config.yaml
intermediate_size: 1024
attn_scale: 0.125
parallel_block: false
init_std_down: 0.00592
beta2: 0.95
weight_decay: 0.17
batch_tokens: [32768, 65536, 131072, 262144]
train_tokens: 442700000
max_steps: 3655
MLP neurons of a small language model. Each row is named by its layer, matrix (up: input weights) and neuron, and shows model dimensions 0-255. Each number is 500 + 50 x the weight over its row's rms, rounded and kept within 0 to 999. Numbers have three digits each.
Before each neuron's rows, "fires after" lists the tokens most often just before its 100 highest values on Wikipedia text that the model never trained on.

fires after: "'", ": ", "1", "| ", "T", "H"
L5.up968:546445421469543473524482524572492421467594548514542539453489512537459576507540560402444458498553533469405476442470498492442479445445505481606495446485508520466494591577402474542509418550503527566459515521532472500437555506455492423536445471546538549501549572628551569455447483543517490385464502548332516513435495522498490461598567569521485554476483507501527550522537432548467463481582571584515459576566512478488401429400480562471498494546461561467539508510563505424583448491471461393565481492436466465448469614483458463558423493496515535500470499545509471377478472440541499529480396448516474503529541531419488496458500515527631424489442508577440430498467441481462466455493401489437494456493559581570468509501569563439475491452513524516553531497509492528478489619501526

fires after: ":", ",", "3", ": ", "2", "."
L5.up167:400514589444575540510516577551548512522511553513571405529493572580495476488484512412505432566520517485470471465506398511529553505431496546515520533497469407544490554516486479494570531468477424488547483421576513576512518510503491432479472434447518412536535515598592491459436463556537522435438505475443515505456607524544467475538512410490456443439567541389594476521416414539455496555533517522484444510552509435488455433454543481557533491514467521487549509520556537411444543496423552447429409519485409518550493564470476429530489489510558535609432476516466514543436500526469499565494486438464470483526469635478526524581472508465625490545455486511496558532441408494526447440586536560462517503448543614514480530513590464446425490460537570467619464426497451475579528570417579

fires after: "con", "und", "id", "in", "pre"
L8.up619:551571542471517548479468448488539486442571500501480481505494533580469482441412505469546445434498540444494549399507510590588464503518464498463481587490513464518520432452498486527508397531495530539533567469521506478550587499538564371558404480493442441493500576432528429498425385570480546456461512515391512525497485521494459456490481524493421519561465505338558415555432484495457476623488540516454396459489518495457435494463448580584467495454529550487507546597519516463454403536416456552552520608399483525567479463545451528582451505438555498535486592584503550488535534486451425552512430579487500499493478609501626471459445507510501535486539521549501536470448509521525537482555477517527523568559514526490533485483540586476537528569566463517558448488507470442336548458467538

fires after: "ad", "in", "us", "con", "id", "at"
L7.up402:634511548515416518502524456513500481473613546579517488500477532463541481457600521445551471472576574478496590474450575495476500482536573471528463532471570461428530487500500398588578474618479486475593484498491554512469461552530549413510452449535462574404527512421500470516417397529564565606413547516490548503491464520428511465477445498527449487503483395384601467472580521410539399543511454515464503530540540506566468524449442509591512505465417545497552508523470578551533502487536483478531450544463414537509519538465467507542435504493449456559509448515431465543437585490501442640451477447467486408488545600547589475458535457493527484486449623493462519457501463476516557543502474617533478502490503505538519514567523513471504554515515511413611548425485563573497458567508500

fires after: "bec", "dis", "re", "be", "de"
L7.up430:547419527523515576485534594559441519523606541545494551517486484412515520466644499496558463494460537486569476451558503542462548471454558551546498553417543504507536440408478434418512462442539550601500566507535504488602505482553502577461444452417467505376511556486516508452425539468552519430433567536438474430507477559491518448390443516470433419553538585472486441436525554440413551476472510487499530418480538491486446593517532444544539473418522579490487535493562498518524420486478485510623532470431550513525454476554463478605480406556521418488438514490452547510519578457524445545429384469431456505543497486548652486542417466517479499434524492493521463466504494517525530531455437547489442517465575525436493497516487553469515639498441464460583512498469558497498571560506446

fires after: "t", "l", "th", "e", "y", "T"
L7.up626:457452487543536531523511489450618429501446502563617432465391479545622469541500483457558486520558555520488455452570511537529599525435540528604520554540513528482544516589441539449509525390548472524518460481553467640437535456559547503515567433531482525412476515491533550520423546466508467416478533545439543493455505462548474467524503437437479476518480580430532556549527498516538526475530572506549564575498554570416547488527488405520530521499479539416480492434565482448494481474474463416472446519478556470521401519484459553522578565536442509541423473492487383487419565548532487565503423381566426452509501508528543495467415506485538492523443461535526543474551429515463448460530522489477483465438556581493503471410576528400393457403459568467545521446415485574554497555536569

fires after: "| ", ": ", "4"
L7.up144:486442495390533442511436602622582539444494585553523580481453584484518471527552550455422412624566526568432442509519440453568466525473518496657481543504531468439491521516446436580572417453509580486482501498518541529378485543474501505452467411471528549531589524537537472514524392467503554407502520522438524438490557612528512492530438511506432494490541514490537491485454425516504525532556473548483555417464526471459502447485463640484504377458566488509609459487541524447501535506400466493489420522500557462467435443492436480582463533557542532514507585543473515528514526504495444489407498486562477517483460532500505573549516450530579490466492532532509432481427483515457478471567502520515527430480524519451444516551530431432408502468580626528517426502445493459539435582530528

fires after: "r", "p", "pr", "pl", "re", "v"
L10.up537:523518506530466534544560463517437561493531457493541384474472558505515520475547497481522525548477536542431574534475566486366537493522467550488457587419527513523508595518383502523554565406490488522496494472532475522427539492587483477526530535460443526481504502427503402419518513493542487478542454456429476523546572499483520476460410511497531477499502565500478460598485573446500507472467560475415578456503571516585567506452603381500541495461483435511559491415451522466543544483494455544429588479470449459556495462583461585490517522506478485505388513559457511483548511489502497513552415532459484503406617515643511509547461447627500434472500407466536428486541410627469556473495483528502597590487557492493463569493484592438569558483625564551437514531501526566476524518454411

fires after: "R", "be", "le", "W", "to ", "re"
L7.up197:537458490462600556442545587521526464513503518537452519512451481537443495564595507508462471466505513472600629526436494490450530561578543522604468546487515444452470505455485474449562476424378529490536472480517499527480505506596525490462507468477418523466474561426475450511505467531478506419458504590488530489485495509355537488407424510581456422552482504391563504455516546479470546449433575553559485381431507447447464511534467538522559451471521512479483519526484536485563405546461549503494493571443542464478480553531448513602460380502564504477452562380489522527497503434377501497478522511549482486492515524508563510481592455544599487545417617553585520552539484547498511433520459527580526550574549502512409623522496509501471570515474476467491491478407539521465475526590360

fires after: "ec", "R", "P", "p", "ol", "pr"
L11.up213:529540581528539505460533523471511466479559522521519533472489480496529557449553470521528534560431565437475579468526558371533605540521452498510477529472466461518463523521461508446499517523497481537522457486428542484437471513554455502557520468532424446472482572450576382509514459527453533406470516459414471530508533490464481477540486417511534501509589556566502391552515522426439443495546422560525530389564562516482488503464498431488557419456546522460541522481516529386619505444458606544411618529526452505626490440625468516528521436402497439546493443527513415559435479490459457575567429568479468612480585540626456542511525548495473462455532485483490425492504474547541473495577562397548624532472479518483455489546430581482484500481562495460481459448511550484442516399462523

fires after: "L", "r", "l", " ", "ou", "M"
L8.up462:597481457452514490443576463578533529470517578468507511593524514541505458551484524582455509512446523442487460482522487557542498574529518463449580513493588566461460468467518593461485477420437473610472502542548471467502577426498503477619511519425466467449488492399604519489407493472501439569468579538489537524456503466447505491521415490522518498481533496518534454455467498524514458468509619583497509502493533569480456466450465437559540528522547470437505448459502430472480433545575489433491361474427563520522559464493480549510484476487462589581594502476519409501575528501497470570531499420498484543397495483606494553501413461605578499446449465465478551460480490467550487477520491426449554587477560556420407569463542525330508599532553510628531490532447504479485472402524463

fires after: "T", "is", "t", "os", "d"
L7.up699:454470512547525513493550483566488504496483551557519541537493520514559468483525520556448461520558588518405540386474505577516451658520530515598512568512518457484557539497456464460438456503457480592459409525571447534420541493460535487565569444498474545377469516567544427408463504462613556577490518525494538524463505612572495468594468529512517509571422545478537393570497427568570458496539509496533553495513526491488541581497527431503493499520534473500541512445521469445508423535430414359483496456399526514524401467514470478491468540510422558436420465499469443505455523525483530512497438497510437440421580560472551435530403504482496469470471451519493497475565446441526508484456478527441477496368684531590508522514501473475472521447569570522445485537511537588555522516550532

fires after: "is", "er", "al", "ol", "li"
L10.up839:509496492432489494483517557450558541483475515454555405502519517515520425383474451564512336496416499494385447533627409613556564531495503560541516583449498480442465535517548541537402471467490582635572493467466507468427488629577559476441469564482528500507479527486579434444450500666578447507528534553511508520530505427432460497469472428490496442543564474497587505499517435537488634514540465467419508528499546528450510475482531500508504478489580529455469501502448435465527513539449435474541497526458542448496438446468457489543439518396454508584515510508479539545548470471477536497560499486480490452480535462518472468421504485488538514398478553587543456444506502410530548518542468454449543441537434576493501566369535542431600546481530476416451531496524539551553532480511510

fires after: "| ", ":", ": ", ",", "$", " "
L5.up300:422468489444594556474545618583546487499551547556573501499473485628527460533493535489495445570589535501469435422443390492434536513445492467582477523489540404547487478514463501556512494466498536567512549503575478512471481531456410486519520396472450476493588403467591535487465390514494485458558507503447492444455604621631519471568500603482456424488470572482556457489503483554479454483544494532530518482505508421463514429467539493509476506454472500555595518495481490478533456563487520467485435516418495382542447521466476503549432507494602539548555457463468512466455507547541522512422501449476479529472531638510490511571435506520568424550402486539472490527466441541427498470516491532474483421491482457458448546540651445390519566533519586495554507426467472419552530575512549

fires after: " ", "0 ", "\n", "% ", "|---|---", "| "
L3.up161:426416563453575557411456604488550477498509560543502573475471559501538467520524502525440405554498552479422465415508508435456465537494509452588523538557469424433483480484451562462457493528458483576432488508487435414468520464515425530532546414501523535411505533520527475422464411474482523464568512521376479502413583483563573461475466491533516485500507509496686453504475476521581493517526564551555458534560502490472467500479588525515669412464393538524524522533514587384469438527492617430513583503497488532611550484500448449510406554516563539522464489504501542480485490478482527520517522535563477518561576591558540473631528497551516521462549546592427510522445399452512470412538518494449613450513489479533474465516532514479487477499492501539492499520445517476483535484409524

fires after: "l", "L", "tr", "C", "pl"
L7.up309:495521494521491456440524504552414535514588504394558497552487566502559486518586477482433503469493466455433583522571499576503479500541536543484530527455506522511428540532461536516540558441433571559592488536465530449531533558424508518602554498535455448407504398500510507470382495435477500546535565431525518484505556570408554510589492573597517438507536551534490437454573454521501511437578556524546447439542555570544455458492447453578541464550506514486521544524570548554531454375516471479479431499528567537558494445464493605500475391482406465498548460390460480527496530523523327537493459507502430456428545471559441515420409473531492393394475550441476554453542490494464529487530457451458483541456531470466456532581455520471549499485579528573543486422423489509409528498502431

fires after: "0 ", "| ", " ", "4 "
L5.up952:444419560463442535540480597496444498434512540529546503496468478541475377534493471479427416458546530497469471405421550455432550529442561492587428524516517535433543569489444480519475555505455490578467485461527471550488419475467453543504615442568506458467567509410584488445488417454553526436503543523519506523372573496585586440499458534573468472551482596550603506466582441491545548530535565568600479461574520487456571439466524512463544444486473507523503502491517517493521470529453570451427471505495498450496533488525469460535442554500420645540476463446467535433505430426450489557496539482513495470520573583568523498559477477567546497531369513453475464543608468485571515476496559596499492450597540508548476547484441480521628619460440504470455497491421529452511516464465538

fires after: "ep", "p", "P", "oc", "ac", "m"
L10.up776:508538589514528485483495574516504548506458592488489557507505536442466484428581489552422441583412528489479570500488474451517533586555522475469541424511493447524537551585451455497516634484556555492465450495501487469476538478514445517576519396475508505555510505529586439464556401498540447543464512509448530482451418576441408453521501572463444543458496474533555464520503591506497459452578509547493489483495525486482434554383575527550609470477482496480611478518515496481423461545474529492424463563518475580529515381492457529478431594419379501461458517523502438467532543581479447567520355519417464563403636559545503509567492464462507468493566469521494491484496447431520478467553499496512472589482575549476424509500528424476534599468665550543452499571489543500484489541490491

fires after: "R", "r", "re", "L", "l", "pr"
L11.up975:532540458405459576498556468463491443538564506447507540624484465528530499516456446583477496481482468533424542477467548502444549536564474536514501521526551447430413466443459452522477493349547503547560521502499514487535479428521486477516589484523448477418481539419448434442469497472566508539488419560527462509488594539459547535452469528533529431516489546483476465448491508561477524523528494582510567461419566562414557464496558455473502522510642528439459507439481489496508524474560554459478462549467552544521492405494526541571506583432504541451513441375487444567555478495479374555549525507471439445505540512530519545500504450578558397423474520497495506489514543505509534439559508551505588557401617522428457489556397567443486597534538463651553492399435575423493429509535443

fires after: " ", "P", "S", "R", "A", "O"
L3.up502:462433456428458463404487572526556498513489581446521554496458552418523408495476485440448515549450493496510552503435555410516469599488521523596507504527554405508490480532482477465507515418537530535466497492458535449470447507522523488515576499550362462459549513508556506507478484480497598478459537595500520584494529488467449488498498610561526476477598596556478422609505498480430505500505525548570521513510525538516597437491525489504533447444501524448644495557544501421478408431412590463414515494485515474568445508530494588506511566464496511541418487525472497449437515568491493549411424523480460490405566477546542604536423503585502494640516445559481523477527455497496521427478471491478646549448529453496451570505537437453519479502488594646487418442442512516504507442461483

fires after: "P", "E", "R", "ep", "ec"
L7.up886:514501559453558404479483631608567471405477550532623504467476563538505487536510495507435498500403564428486595512471484402556500561531488577445560459399543479413426492529438478511440498454531525536432595540441552481491497497606468503542527427476434488527530476455517448522475507573618459444463535504434567555494493483506525459550510404498556491548534476563497343509501500555436519476509454587468464522546532432461472490502505486511555473501531552472543397473464524436538476490533594469466517505487487522576534429513492555504534465574437537548478614514467475451435527542461413492564429493512466516457600537600441494548466483499506456579480496490536508476555469514577461466547506457480552636556528483492455549512543462479468566591496515539445331517447475481477522430471540

fires after: "E", "A", "R", "H", "I", "U"
L7.up546:549508449521520478407433579512549404544506493453549533527428520546557500503488442463550521496419492450486428570462541400551521630507590605522525526480524440424490602545421512435463464416545479508495502526484452534497464467534489490600558438536495535484458443435610432496476522526561530550409493479431478576497547474434503511491490509551538544478488495540501513545528464440467418529511555573499462597473576586445543518424429479539481494522574597425560491519483496412444468564387517516443454508510428493547498489550488581508514451437515579530459508555499507429475527495545508606481418477526429527416603415520405578472516542531594434565532468491478477468473487552449483376466497489466620502497472502558498569460549456424478531564444513594521452448532474516486454456428510